python train.py --hidden_size=384 --intermediate_size=1536 --hidden_act="gelu" --norm="layernorm" --norm_eps=1e-05 --attn_scale=0.125
MLP neurons of a small language model. Each row is named by its layer, matrix (up: input weights; down: output weights) and neuron, and shows model dimensions 224-351. Each number is 500 + 50 x the weight over its row's rms, rounded and kept within 0 to 999. Numbers have three digits each.
After each neuron's rows, "fires on" lists the tokens most often at its 100 highest values on Wikipedia text that the model never trained on.

L7.up1093:487484603356496527530519549464586546488453502505501529461526485591442478556458508535513513360578514483572518482561522492480433489462425525535527515598427554526412448563520480514454482492464466500534544500558528513524539430453524422502496480534480541483459529464428523601488505585517504477489511581497514619505555493394488503524475461490485556487470432467430555548512545476534510470509
L7.down1093:578476521526513550457525557500447517486553472577395524447460520446479470451430540524557528531501481540455508477474444599473514414429463445403480471495592545512423473476428510497563443520505543476507431496489586529373447430600462510474583460476521448587551487505502521453526550577530511551607522524531477443470575521531525591461531531484558424410505491523532530476521477495487540572529
fires on: ",", "\"", " one", " own"

L2.up1266:504584490534477564507546500371535538512501407527482575504555574544551490557464549540498452526666442452434576552542509512454568552412546480493500514544496544479561538486535509445516479519501580417504555538381588458538447480559475460518593509498471465552528499470474553520526482499513450506597592554504501437550522528562488539450512460522465492475496594531482564468530561560463441482492
L2.down1266:434505493490532497612486514567473487478451461578582480564571465545543439474546468535513519502439486546524534447452481446535533493563539524522541498495539406716447592492456519543429587382612574474538482578505428479493465530504425539435519419495401463475575515565404499515498432582484502440499494546515428557485579544502443477438496539449433458482430485458561445493522449543462546517494
fires on: "up", " music", " opera", " song", "-", " 19"

L10.up1434:541525543523451597575570544480485416483533462502526362473551465502463515409488383487440511471564486397477437456520566534408546545488559479553447505558471463468528547514565614431529486517479477555617410527445456383506513499398539453509494471584456485433481519559465485521528514574449539611455552528530559568557511483487482515448513522447467541570513529491459511523505462480493572466487
L10.down1434:589490475452440561474525488533522434397489433494559535442558510484464530585505496396507471438473374461530532577493477577481478545564554424535558496484492461477480503539467434541504547555524544403465546505492412595494492524558558486593546645526523634396493493474373499516503539471532463374529457504466443468526546482565443473495532525528538467529435485448504512438506519536464417596562
fires on: ")", "s", "f", "lu"

L4.up1458:547446564484530520529553483496516463574510531461427510468443545535435568570545531567495534474495512495468583579537490474567509494438494468533548584443470445527479494534554538426445507515436512440391486433466487468469428540533501547453470567411498486587596533527521458472481532546391453514518563609551473517510577463462532449458449511444465488632512527591450474505447514446597430523471
L4.down1458:534380532421509535372525393512531501568456474455506468490526516469486422500511496468476481522551463492488531488531475516547533503459483483536444530568458419398452503461515455607467477527488482473532643437506451575494463477498399509521508520603461511457424390550511510401568480480511557503506508477544505426563409532541384449502447471482474439576435496461502502417459481510418478443456
fires on: "r", "er", " released", "ri", "v", "op"

L4.up1403:499609495516441547418561479449529539505560488494515482508513533525523564420494486558426431516606476507558423467526424493554519539462539405509488462586433513507580458488528606491507407454505500537526515625449481379534485444442579467441541511530425431517511458530583504510482413512490399597551522510528531543508543514496480520514464481524531571547527463498479539519498434507512526457511
L4.down1403:478504472544476525489466474560460513381585547530537459561415517510511376561440497415561506483527447492538536412481514464488528492547515486374473521549530425473565555571482448497526512592504533403417447545422502599430543442548546435499503465449480555479530665448450525435450538381495509535544510553538520491546558460404514386404495469577435461422555408572559530468462537513480500570515
fires on: "as", "s", "an", "ual", "lu", "ial"

L2.up1528:560548528557434503454444458503557481559530486597468570438404555517497533508482529570450471515612420510519470580485495506578456520464494416613498538575456486512544470429560556370511523415404462539472529474411519391545497467456585530550466481463494564577468503529463609419478520514516486528525487547451548445567510491415565479502454488452493446522516394474440577508543488500522551501479
L2.down1528:378481453556431420486560513524529402478582458446613511535551454502467501501464581500413512465456444464456562477478567563575468512507494526511468562506478492432543466486492521503532494586520538466509547502509441454510564549544515528511461449506573477485469552581505459503543502497566497501394491533497512460467520497474528429552445538476401516495504582466506484426441531461412465556473
fires on: "e", "ological", "o", " at", " of", " is"

L4.up427:503456606516537525446611458495461508668451460469523442549459522564491513348453471578430424438495530507480469496463472405513518446499504576543542513532500507440453530553504521551443439462456421564557623498584516508677592488491505617505582428547580605424471391510503519485457436553519537557503417480469464453418473512474416442441489533499551483515520521497509515596529522498555491559498
L4.down427:445474611472536561508435464423501512551542425538566436548478633468431539467507459518408532449474495472412585509461477423530573528576487498579526320534575492564466409486496549478412512523415444488555485536481603547468529505495482556562597450506553542513540578562502400454542456491484543501473413465536521494475568573584436477527463527516596405474448489468485475549466572475480484570548
fires on: " tr", "tro", "br", "H", " Dr", "R"

L4.up112:532514541487421423509462532510560528500385510454480555422393511513503563421536481567426450446568439545431437496512584550542491524555406500525483521531444461501428447444432575503504400525514520513578595547436569510498464518537583446439468500421534502505570430429455586526386517590476499492537510599469556453563511613479472488473553562558544513504493543429509522564531440615439516497502
L4.down112:479493492497528398557513493553542467479557453507422403556581516482529455516432454437562511523472482392533469501603423547567441549526499535482434413464446512446517498509479438445510478541535412530500482494616562437527425400573521564524534500444483511471513537561456470430467498493506485638460548428417501610434485505505455483508535535517535486499387523490574489538414505419453450447391
fires on: "ly", "s", "an", "ce", "un", "ition"

L2.up1267:512547441493446542415621482420585559479504438537565416475562514533477496591470486586527443518573429480395510492498501566465431576561489516464505500427409529421507568547610607510502482535408601442380471548451477489558543508496505509470537560464501558540432490461510482658444574420454469531518566572480525532557526608485518435501503438515456579524414529452521461554530510473437591492515
L2.down1267:505413392557510414487496521469487556548335522494510461497467482494463476526529613430476572496485461508536424440500400442484494481458526611515460489555485494570520436406484465416489501463515499555577505579511550485583532439447543578509461447527378426598527407474533582505446502547487506531618453509527448447491521554402480444519563460614565608439511492532535406544519431494542494544506
fires on: "\n", " of", " 19", "-", " from"

L4.up1399:500528467493451519414498485503528484521442473429501473527393466514493461510508529560593473513516455488562522596519515557553461561430454558443481570429402512476431502539576539521464437549517521438497640473440405433505631499442576471521524428486450528488544482460476511661427524536422511464445508598527555449472514580480592351494566381506420466488471451417487458486519519486469541447407
L4.down1399:418466482507512471462570507507496551559520447500488563433497479539433448512547491529551486472460526568534463532538524513427479588510553505563500528494542501422584537490592503497471525458474430489545482483512575409501447474420486506490544526422522557572561455465496496473585454497535458495488498589430487509512507531562456467626479497472500405451465439513436535528430476487401433505503
fires on: "s", ")", " =", "ce", " that", "e"

L4.up604:499585548476550450508453477514410473550519456569530493441497414601549464483446454590527510562636492494531419588444469517485397484480461459551548534445546457592586498444520436434546478496490502514581521518460439528504537449536591450533475485549492514463466530459437470564455461523534431501466397501472530507544535553391408504526413478522508482556514501433436540572535534530532541508522
L4.down604:479522536452508493567498595497547546477389524465535469512445479427559462529571474568447416498452522507528480311506469529532543441449571470469566466501530504502502564503448504456461488475528437568583496514541500526512444513499551596563467517421481579482403443505388613510568627512472562499618492493464528530512427462527479532453600569481560447626512466577435532494450485452470483481545
fires on: "ing", "king", " as", " a", "v", "in"

L10.up691:415526439546452493476507483500502486552545421463506431474486465491412478481512521435522562457479378499510451560511562488480448572555503467548559508515516575494468523624456542475509420559520565482519394506433446449476513480495569520461482486409408532457526453516500494491428422513447484499529526528566433563525537561501526408502506510463417507526531530538452441504446496540554551498497
L10.down691:645544534463491539506399509528446441523536562497436567549523442572521482492593428559556525520576574546536544548507546535475398524489563559435478472531506463521424559520498492558525482502509495496516449439457493573448541501558522462496502542543461513497516601612568533467520534519579520500531496465516514500450549471540419462428526491477591436491526461519446576479487545443583490578580
fires on: "s", "d", "ing", "ct"

L4.up853:502522396400460513427580519432613510412496417499529547465442458553488486511466563432501458464462494479425401450543435599507529539511435466499468529541427493562542566452451523440488503461561444470502478468478470465471596567496525466445567432566501590552499564499453506508446430496549454544535475581538451602545430528538531475521481459572437598507475567439500387597446478459451508552423
L4.down853:501563508571577399572430433493436467468572542483529516392569644578507463472523458499415587489514570539500492380505554504485503587436574522508524484482562455490478508612540485525514497556503399540526578602483513509566454480593518501388552413450467474536542473475428507495467520530475504471576562538439511509434634394496504460454509520523488517515537582497489552427532416533497521494537
fires on: "ev", "in", "ec", "ak", "k", "e"

L2.up1092:506553487505534592488543518543389536556524497511535480476389484510577525479446494426465456482539463544493510579373439485592538455399454508582560552488392545492497525488603543541583507449521572467526520537519473465498516433556509550555489508441465467462505487541525522488453479569457544484508536556477567384520450443465631487471457485456464468505575396510503504474577476494518515472450
L2.down1092:529432571525454476574470565572473552431559589400476439417511480417500476491585462494500477552472455530512448540563505646533545567490479539515530489510420505460534562471484486483491462519556554484445456533581480467591474525461472450578514458511499395431477652531500371431512490541435502521450508475547523487468535526514454550470476506616485594418500552454527482552437448492488541559555
fires on: "ological", "ated", " known", "mate", "ous", " of"

L2.up995:478537507516558581477522451500467458564471441531445457500405436638578499461444494516462558540564520478433535513442445384558544468457478502523506558512461545477507510418446502412453453543448435552487477463447538444464529500520536543572485550503510475352453537519480550417533468498450605449585479525506526564544536493389468416487489410518450509510427468535579495579488439463554485468558
L2.down995:484574510481408582508480448537484512531488424468463515555478524538600532555443506444438466519499494527485599430465440553549451535446598543447442487470456407480476480474502452547505431520485430569449471510501524435480486462534554541510648530539473448515471506486514482549534522449459508471645520428504481477486503431448364504444579499519533565452447467434564465617445380531536571491522
fires on: " Al", "ge", "min"

L4.up821:496546484499469484449542592433445578558505477559494517412551557485580522395498419566555491439493487439475501463514519457607471503569492472604502502452464531492618442514489486436527476533451543522494534547468503477403493616501548570497413490451461506596481428533584465503515528444511492621521490468446529595634485596551494406490467445540478567555487436523490560508410555410437489435573
L4.down821:540470456391520438499406524555555542415552466532432478497515460498453463478432418347508456485591521565484511448555422449432569460479441551545422599496475555448458516515488506602562517549545467567440529533541461398482491488476574387438531523507436550446441458562432590544536497535551541566472570612444481387425559540534517433506524489475505466481440501479598440519487440545475440483500
fires on: "I", "in", "e", "al", "ium", "ctor"

L7.up916:495454530484529470544485517434467451581446477571506523445487515573505435393500541587427519519488524484521402623462570521505533484461592456598563555496586372481508506497479484569544413526569400431537635527508424526558547550459558434558534455525530500464527404504514564519439573463545509553532460554483548429525503512524518477484408563538502427536488456451526474505468513518447585578515
L7.down916:488496511485487553427483436521514586351528456470539488485494439419503592529570515526603509478554516497530548343495450466500429524530448492492466473565394557516484514483550559409450565541452600620440477534496486473506382490498443524459397522453535570604484493539471447502549412467509497461482466432466523574435466482501540559464578345493534580533471528549515526435472478542506430511543
fires on: "im", "in", "o"

L10.up37:565461498577511565473426481484477527530487500487476534469521463498468557509447514544393504431530416538467485560454490373510421611548497484560506533480536573556463491447494484436601450533536512490457520514482459541533558534417498562493536535471493528504471460481619461506424456504464580479410484521542485519594492583566498502442513512535488492488604473411573537507551519555461460519510
L10.down37:526510561513443513423535444509443495497519454449500482508486578494415568465547509499550468482492534546533479454456496473443492507561497530510507524471487474478525533498571442469436627460457505504487558537555536460482505544423479535456591447516439483435439513512520541521486471490422452464535545505491507491467444480534532550458525482558570543418416616502459514477475457434558582583549
fires on: ".", " the", "th", "or"

L2.up100:484537446634545590515433440554555480490562484500479557386550551549586513515461498531495584529530493448506494512492506558514505554414477539477450480456493568387480470524520482548444529561543520550416579434482450537470404486517533515572497448509587486498512592521568519468494422539525463470527607447506544524519591528467486520409466485569500540440445523518597480529494360463519495545460
L2.down100:587464509369468344481554500470450552489411512515530502610495498396398519553527563463470424459393492522536513505501489493500453461591487435469543613512477489615468542501502511510591457512552512439541433550508541446518620482426486504434501505504417539515517412500410428541439544415493527484493413597469462475521400458539531544594484452447482476517474447501450463496564606498440528484494
fires on: " also", ":", " to", " of", "les", "per"

L4.up384:560436454547542511479571409480458479572485477542551461519482512467506501525518543550465452515596515503519378493449523406530492433459569398559491528437457439529491506532622579429550440486543514370568525389484510457471452479516480539502493511417536563532439494421581523526438390540361405519532538485553532539603501479434542441476440459463571532546474578485419510538472456551588482516470
L4.down384:519491502490476443503452540441582493541478421501551430589446507470535481571464459546555504458596487448502500462432542531353445463476426448568567497516510443543428478475472549542434572500466518400479459462578497437539495499496534566444592535499470656420466559435457538474561521609403445592391501465433383533469526535486544509521490444387574515479476558523457452538507398512507510543578
fires on: "port", "round", "ull", "un", "ide", "m"

L2.up1248:438502551545523481489571439604535531543427494539473518498424540505414486436455526609420503443588504532495533487484455449452464607495507582517452547538457477496494532502546586429547452506436557467569561518471524409545629494383508524501511589464527501517489540493530539464497533522454526456467461509503582412474582488519523469489483488419409437593456456559396529560475561530527416472579
L2.down1248:399543480528558433529500463550493516483492490444516563476453527521525424492543547458486445438451648485496417509546539540549441579424432538525479533558497501532433429567457536571460464529551486542462515561437429475482574549496562401466540553384495543460526500460480455457524533431597500454422411499517475494450521551608481494505510594472444459413462473520472541471429590467373434566563
fires on: "\"", " 2020", " Australia"

L2.up109:496595554567480490481470511373553592621468462475547502502443579602510478531449476514523433506490421476558592451471536447504474535459509525551485514491514473531495503569572508489552498510488440543535542506553454504487552474423574444412456434446495562484518504400539522530487472449531490478451510445478531541529574551577469504462512455430460471572531443514516569485469525562482534550426
L2.down109:516356499561535451549459478521495419565509535454443474486528443548577397460482526414460565467541540553514560474622509514506542493581526503504525502497529526519589475503461592549519439510435561440569497482502489441477492486518509466555604434561444557532510449486485587511505473426480496504605488512579565473515430520529475528478639526506569515480534531480554477488444550501494443433522
fires on: "tra", "way", "il", "ation", "e", " station"

L4.up760:594494585466494480637555562465519492511544494532481499424543560471362424430477463550541471547531563482512525486529508527550431570506580417513604503410487483439512480572479490488513494551535518515597483521456555503567525466399535499454529455558455581510467442415449547496502484540549493495539488487549519623536454566520468426499452501577503531510520472468447540526483491498515495470585
L4.down760:486534482491544556389487545508507462500471454503575550627410520520613543468519491536593549480488556486426511413496516462547464484578412512466449574438496511441485457420591546437529624471485604508522500522492415445459423515516512494487474530407587481564525528508576484427398472610435522472512471543474422423519475422464437522528502349467511414541464458528522494492545513491459474559418
fires on: "e", "er", "ing", "le", "n", "in"

L4.up1469:473573420484509507462547476452402432485438423494459592457515475525546557459546462490479540500513459573426445607527467505524418488538513540535517540458479496530555525483519497457447496559596482425460494435482475516555541494523522520542492490471446444468537474521487494612454597486464535471448380531453523453533503549473502506467577489426410471529523472458565501484544530434488455625485
L4.down1469:480531443483505550494519506449512499438390416536508539410467541509553514421573487469484477499478460521485536470556478547435552364603447497450536403538656633623580521484511427435502538391470619528479463486527426552522494485500385512500528496526530522491538539509476446501457603541447487466389459503533490469480521517488516467483409438493442542541532440444492506584453461466473475431467
fires on: "s", " as", " Ab"

L2.up1168:495470532454514601542564535446534534509410475503476510404426455525465543438518487449538492460568516529457483511479428541492513545436516508553414489462476414491581626540496498471511504544457468472432602486535557445522469487518559495453534509461573499577477505568471498587544449473384488444440462481470589414570641520442439459417523502491526413488375457462551599505538533580493497358494
L2.down1168:551527478511525483434455486530513456543525495476540417404520455575518486485519486427515477518476491520538494514535549425593460504584558468531564515563501430524494429514412498428404448500526500462491424505472445537497555543520492496544594422606485453483542514502498572505475522408573505520527515536561473507461462533509467484529503491522438574489559519470414437543520485509454580478485
fires on: "s", " Te", "ed", "en", "ran", ":"

L10.up174:576584535532520576435529542583509457465447434528464453534496416532473524414510549520539544558512442459461522518444547545629544552596450465494532501511518466500577473518454550504502424548613464455509501514380407546545554566569530416507506474433516494465468472511508440527528482489543492511504361580543435562506466559492498502490479441416374424528511498509440502470458447540525510449559
L10.down174:489469452499471554459420478548428523507514512424502521533471521497517463477518557534572427468524538529449489516435608447447501519460493477506520486472565584569420571532438466428538513448456527496430501498434476415477501427464506577550537612572486518456498467558437467533480537415562531511395555640526532430471532459476476523433483420520566594514549380449533562592496575450561443528459
fires on: "s", " into", " to", "ing", " as"

L10.up620:560509472460443546508510557505499491404505491471538515475545470485467562521461460420461403556585457539558453491553493504544525469539566534436392517551561516504557543489491533513510401491425554448456473533452463513550518479511550499450479482522488515464409576538456440528533463455463505507563428492457503581431538475516489484535469455581445453528475453524444543539510544513558587475507
L10.down620:428495547527481538376555429571493556553428590572500554544487509477571526510512502620447488469468463499500466458414512505416450527497485494525557545456473567497468485507474517469434465542438599391523445501448425523520491512445541530460495530511465547604487445527515537522447541548589498555552517503497609511612499544431422538442492567471480502410438508523550444484542575438551465464572
fires on: "w", "ab", "0", "–0", "y", " lo"

L7.up77:494435471472419490517513575454510529487473487475455430456485449534499447524475521567459537443492481472507426477557483512505540455520478548558520529559463527518488414455553498489490489499487590487538462543498514525570594508455555517503471601458568509453418555546515583528430447563417507512466383500471537453528647586403552451508505515485420521495533447504481465492519519428486532488569
L7.down77:601495586479457600533518527571567521473510581519448455518533497583459456509392544518563521583511514449496484483470439418423511508529463513454527527533437456427458443463521438491475478446391587505443497436444553503480464512492535466520507526415563463592488455561488513570549469539406466545446509532579507418470572502483515543567507483477425529451489451524473519497478500458505476520546
fires on: ",", " |", ";", "\""

L4.up677:527407494555558551407613601458482471549509416537480555497551543436582528535452484570461528566546447518502498504485402444494465533575488438607408486527423454478507494483538485452486541507350486455485444472435420409563540551512538503565495490471497496449519496519483553500483486437461399521522486487482481565532522497437515512496504405506425534531569503482530527505499473589559418535520
L4.down677:456487508473507458471538495448557463489603441567498482529528399425444430532527503542525536522463455529473463536584489617471491531514513524498392552493389476476460538466607458480556547567463457520523432454503604523500526540547386435601528509466491541537518521497537492482538437508513490429492594415517544528486519542446590554468515551462475559484449503566423421497481482554472486483581
fires on: "on", "l", "n", "ain", "N", " Al"

L2.up645:492581535436496554558533528478538520541533446520536474537466473533525513633484542518500564432470517436459521536469446573528547482549507487509390454458518541593589552468483467515445517486470492573516542496468444475488377498548459462482469486534580511528500517461515434481510525425525527502507496508633588443589613457433469535481516506588570446446478503551508588506484510423437516514389
L2.down645:538450495483498474491490478520476482491505569511493503467511513450490527471476546537451441535469505518569506552541526476471417540494472486445600670532470502490477428536472503519561490621550479442512478532501535552502576529450604486498551449470456532466502456564525510549453451514496441545548455549414413558501330485527521509535464473481395570505514388469469434515547538571472547514534
fires on: " of", "ed", "ment", ":", " for", " to"

L7.up366:502494541463489431552570524507491457499481486511465434469424487553459464501393482599465522422568404459479549523487490375490565540517456485600466493484537484538471416490512491562547428444496417552517502471435482476489557432494483478542504512622509490499465467520477521591466471505486552580511431567518584483508508471387474388482432458469466496555530500490490465498556403460586529577553
L7.down366:609535505611610528574471488470516417498478468508570526490525525499471473503440490426502451459511562478521577440504500499558509398499547476448440413414540508565386438533626422546456489530498472512518534516456508523515458442514458513558507484566456525561521540507522479522542435519523493530582405487468529544433524664537490543408543559379506502514410493503558524542426500495605518460513
fires on: "M", " sp", "cc", "H", "br", ","

L2.up404:580579397451425513472484465499588538511497423535426478507513448564417562482470458574426495453526512530505456448528493472524451573512523584527431517467492484533504598525523536550464390480483466514590533472392424431436535457482544531474526542502491514583480498583521545548465378444497492477550514516458514505513521559397461464444503441430404393565579471470453421524545544501504438567580
L2.down404:531586494476629518506467490552428434405451547473559526442505462533416520521489570362394468407430540428506419519572510500454446525438454499544582483549475548535455437660497578433510498373448522477495437565441531528488532468536487403459466539620544504501503413555453526501494497495527580483515501503455475546435499510452534465457527532482386470472463548512516493562599534434495514458487
fires on: " between", " both", ":", "iz", " into"

L4.up546:493523536511566625492471472429480460574459499516515516530517535572520498449460547509493504524472436575526523484513500454564483516531428436539481553463492550528512519467600490486536510466391539545438561452442478497474498507547486557499511526442510551464517511473522549457502469470459586498553504554508561562599507529418514381500510448451506477569507464511564467550475482487487510503523
L4.down546:495536449475493535552404419475497455583448508491342482531488488507555552476474537503484541599507437573504512499466474590579551513572468469476460519544416505400489545521434432480435579531458451551534464459434529512504483581489494405503480577480481632531468491510559473529632589430484483516545536413431454434519454497379506551473544511476510526426520423477481407492458456464467412494634
fires on: " Al", "al"

L4.up943:545552498499475442540548465486549598479524468561563459412459421561498422474450464473451441515670436573423495516473551438502420488533537507584548511450441485514552572533454526386447425414475475428562499526318487352463476421490580522483470478548428514478511505463558528530457464532544561505508561499558599505507508546535541495546483495499486561555529535531503522514573590503650574583517
L4.down943:537464470437476371467432506488567503513528569491533468596470566471516541512573551475564456488419515479492536545578486433455492472532552471590491614499495474464581543541474550449420436544399449492559502484521518445420567501442581533546522384417482557475538486505531492450591569491456497464447385501418484437520579483582423394506543489495529486437481575464503438502501408535481470460431
fires on: ".", ")", "%"

L2.up416:476497459510427508461562525497572558478477471569508453420437471468484433549492572536507448471445435575474444462524488575464463485521423508548526565521476476527480521516531590481505404492508522463533518543461484480446639529383605468411524431524464574442481515484528459425462508435487490575430524526499498435523475509529434486514561458505429496573366468427506498584567461430468452563523
L2.down416:431507543505477384563511396476530553514506591481521514453490552538461452575526499541512417438436465558599493482512523555495501545488437566530511532528467460483476506529492567516422521472458537417503560536475499434473556561504644418487545380426477520436584493492499480487480485490571444471459430689500513485490536520599423560546509539472581533564461551436436453560518495442496541543526
fires on: "\"", ")"

L2.up529:499541486512501555530499504424504626480423428497560535454540580568488503513472436482427486565470398486402534430437534517526451512531481453504509522421496517564591596536571529436513433521505479436500477595513566474513542445478521509479390521561464574431424523468477532542491623409474502519488536491533494472566428544430450518415528498471489551599454481503498531547555539518493400492491
L2.down529:394508472508520435534511509492452511468602544544442540483446395498545487498442360494507570550527566549539467483522453407474538571475423451519602586516410497526532511517443532536541536409502510521518514516536483476547548444534579455566562567439479474521482490487431510546467497448396472560490505513594604385571506497512522416423484442604472522581497514563602505394435513530434479549549
fires on: "al", " Go", "e", "ge", "au", "il"

L10.up662:454442483443499506508519508503472503519428484595457416401453476539440597506462379542429405370493503478526463535466547525549467550537538498535523519474545579507495571501475518463412462503503524455516479562489463503474509431371557490553576547532489524455517413519480525569438514603425449561511400572414577484465456451471553528506555467478507466490474469435447565488545492575498522384433
L10.down662:529428532455513432486545512477474572412524452414566474580536434531547459482574536482518592548527457446381484479580464539433530512533532590361490463537431551478572423514482526459475408507498471443558465461540552426487473437402497494520602528512475452596544525512492586483556625427423397533492412462430496528513463563469529409442504475462449481514577491549586475564437497474487475403531
fires on: "s", "n", "un", "ur"

L2.up1175:554500361514466550510516466486515530555422491583481500464502425565505570521377508567374394417549439535469491471436418435512477509441490574487501510485510484510496439533579429552512435476425506443511596508421435507596580517457548552530472504504522449437562523598439522481481412514510527544498508463469464498522508472399537475375568453451458497456524493509489477504593547530511523549426
L2.down1175:527545526498463476543496509474466569541441712504522440461491593558468567542392529536513454527462512515570535488604499576457545520527469497555546515544427570455392372524447489707536457496472501484506479464477568482486474494615526420534571451552476428522495507447380511539501423443530486558500479528506459476465500429556561490451537517453443532311522486519497523491535539494417577506569
fires on: " both", ";", " the", ",", ":", "the"

L2.up320:500580481437499450535475461520554477492517492490482490490492449507515485474456468530452471368490453395504414555500409508458553518553449520534422447518478617576505504484483518477475428524463502495506567531516444427498463496486485492551476588506414540566428443533525399450465409469443397469519510400497524533496506512505464487460556529481557517412469565512572462480565518508499564451437
L2.down320:522475521457574536528496486540446541477454534528481501548450573432479516561446497512513524505534558566499543411459520458521541503483442495485510533394624462496462498512530519477547525512485385473522451476434522561490527530535531545411501419457454478427574483485481474535495502472574472584522511523492471452490421400527538543489456413529430469598488353524463482563433498510529560561524
fires on: "ure", "ed", " had", " have", " of", " into"

L2.up273:535485481420465557523493500545608547440412462481539527487446429514440684402531476434599455545472482471428501488558479568509539597577494518460381485523537551518518575501480545482435555498525525433492514562421576476530559490517613512417493470514438571469474555575514405504408465558462438515471497465627491515518508505458417499414542516601398499484490488481490571564575530497611507514507
L2.down273:475538607575528537567466504431543465443506546481413465542556534493561461571432511567425496554483499543543520499461531457503504502442525462536575608490446513508457471466522481610503537476451427514410477519455526556477424416592493526479478509441518515488551481479487598405452574487523484522554542581448543509571576539444532548558479472466491495456463427539574519469594473487435421472569
fires on: "y", "k", "wi", "e", "il", " by"

L10.up651:512509379488513563569492513606489512448462426496433517485472506521462541468525416539461463443476446521588498507485526489517535478576416471440496519586497481503495594493479591549546488464484533507427499452485430421507502523462529574527390459415460602481503554526475438511527428506462494553501543501542401518564465519491599542552582452424400527478451590605526514520544548526551448566534
L10.down651:560545438510359549507477552526472564383554444537472422514453377504521547543460423504503617446543457433515541480601514541411566495561564431497447438501453476526490429549584491430483488429504460490517450491385450592492497444488556438503550501487441494458509508452512527431478513551450411513520557545434521566557607497495522526508528536493413490443437397414511464560504541546442548515428
fires on: "t", "h", "-", "hy", "la"

L2.up1522:526441476412435564472481462638567523520583484526571439497401552526452491512517542478522597504561416462465394418529424491556609563520486527514400446451492436488507548472464462538494463486515452512550517384537426479445391486604483503497449550502481572521492586523515405520494486433454526497538479426538525442408551472498533501536432531553430423468454449542345459481476510470444524596488
L2.down1522:487577488487539458580536470469469501503450554481452551491545421480528445520527523502458401499399602507492508522484499493486399461587497495440554578509530520562498426479515533417541564552535483438488516536483579539540590542399549471476546414472535528487495453496449513479479404560547430530492453602454534549536416505474505499517546508500500568497493535487547574588490560557489498544492
fires on: "ed", "\"", " of", "mu", ":", "---|---|---|---|"

L2.up212:518594524441575596492540518472504605479472438477541486476459440522506509434428497564447505462501497441406569480457484506559393587461445500488492549500467485537565586553545530495481453572532560453518487551460494497471457442398587524460523462432494547511424381495461551484482488464436522483407419502470610422475541474552523457504470463482468553495510496486475523540566579491459580491560
L2.down212:519495560482559561397515533451456574592489525457491435582433519486489518456505499465509517479409437415578485525575455464495442486491517556504578522530425431524481518605541491407496484544505508489515485503503455573499461459491644485521472439450521527574471456521578446471516547407439412509531487486453629537495520454581525541472543517462445532563490430485554531526502466400473502465531
fires on: "T", "P", " Te", "S", "C", "W"

L2.up294:472502421489401486488518536442474503501474488621585427516388516527527516528467470516471473434560544463421582567473464458547500449454512500580555559498467497552537519490484429434456556422431586522535493534417542415559569514536551590475492541462510513497455481515482559470547537559457430561502546476618534485478567541519595536573477445501470518548439535378455594521506520476469476555443
L2.down294:563517531548489464445404493469497482576542477546583442521514582357461527498498515494422514506436472476506444553564560528498559512440546497508401548552470456566504539537473387460424457498489506472530494466489506439461554435613533551533513482454497497526465453511531478425603519366547475497468557526506489474430542486501473444459487536503494528412445505491527518583486477459443528511504
fires on: ".", "va", "gar", "da"

L7.up1179:488555532473450561504539411546567443589539504394577537459564567578480571555494499566541517587527552515526494538572414500468464516430480462482579558483498586512466558490576462496483474543492492529428476473560390413548519450491538478476526551478428563567550484503542477543475626509571470518593426566485522569483499555483488416511444532462554553593491553498492451595502463472506405581462
L7.down1179:419540533507490403505558611474472501517495454520469529514416510463434462459520458385417534448493462466402587499450585483510452540414542490498494513556497414525397476485410471578509604366500466488575476594491536568469520495493520519562440465503534517548426556513508447502509447487488621537425487418530611499513558444465438447503606475507454524532517510439527482482408485518488596588536
fires on: "L", " se", "O", "ri", "r"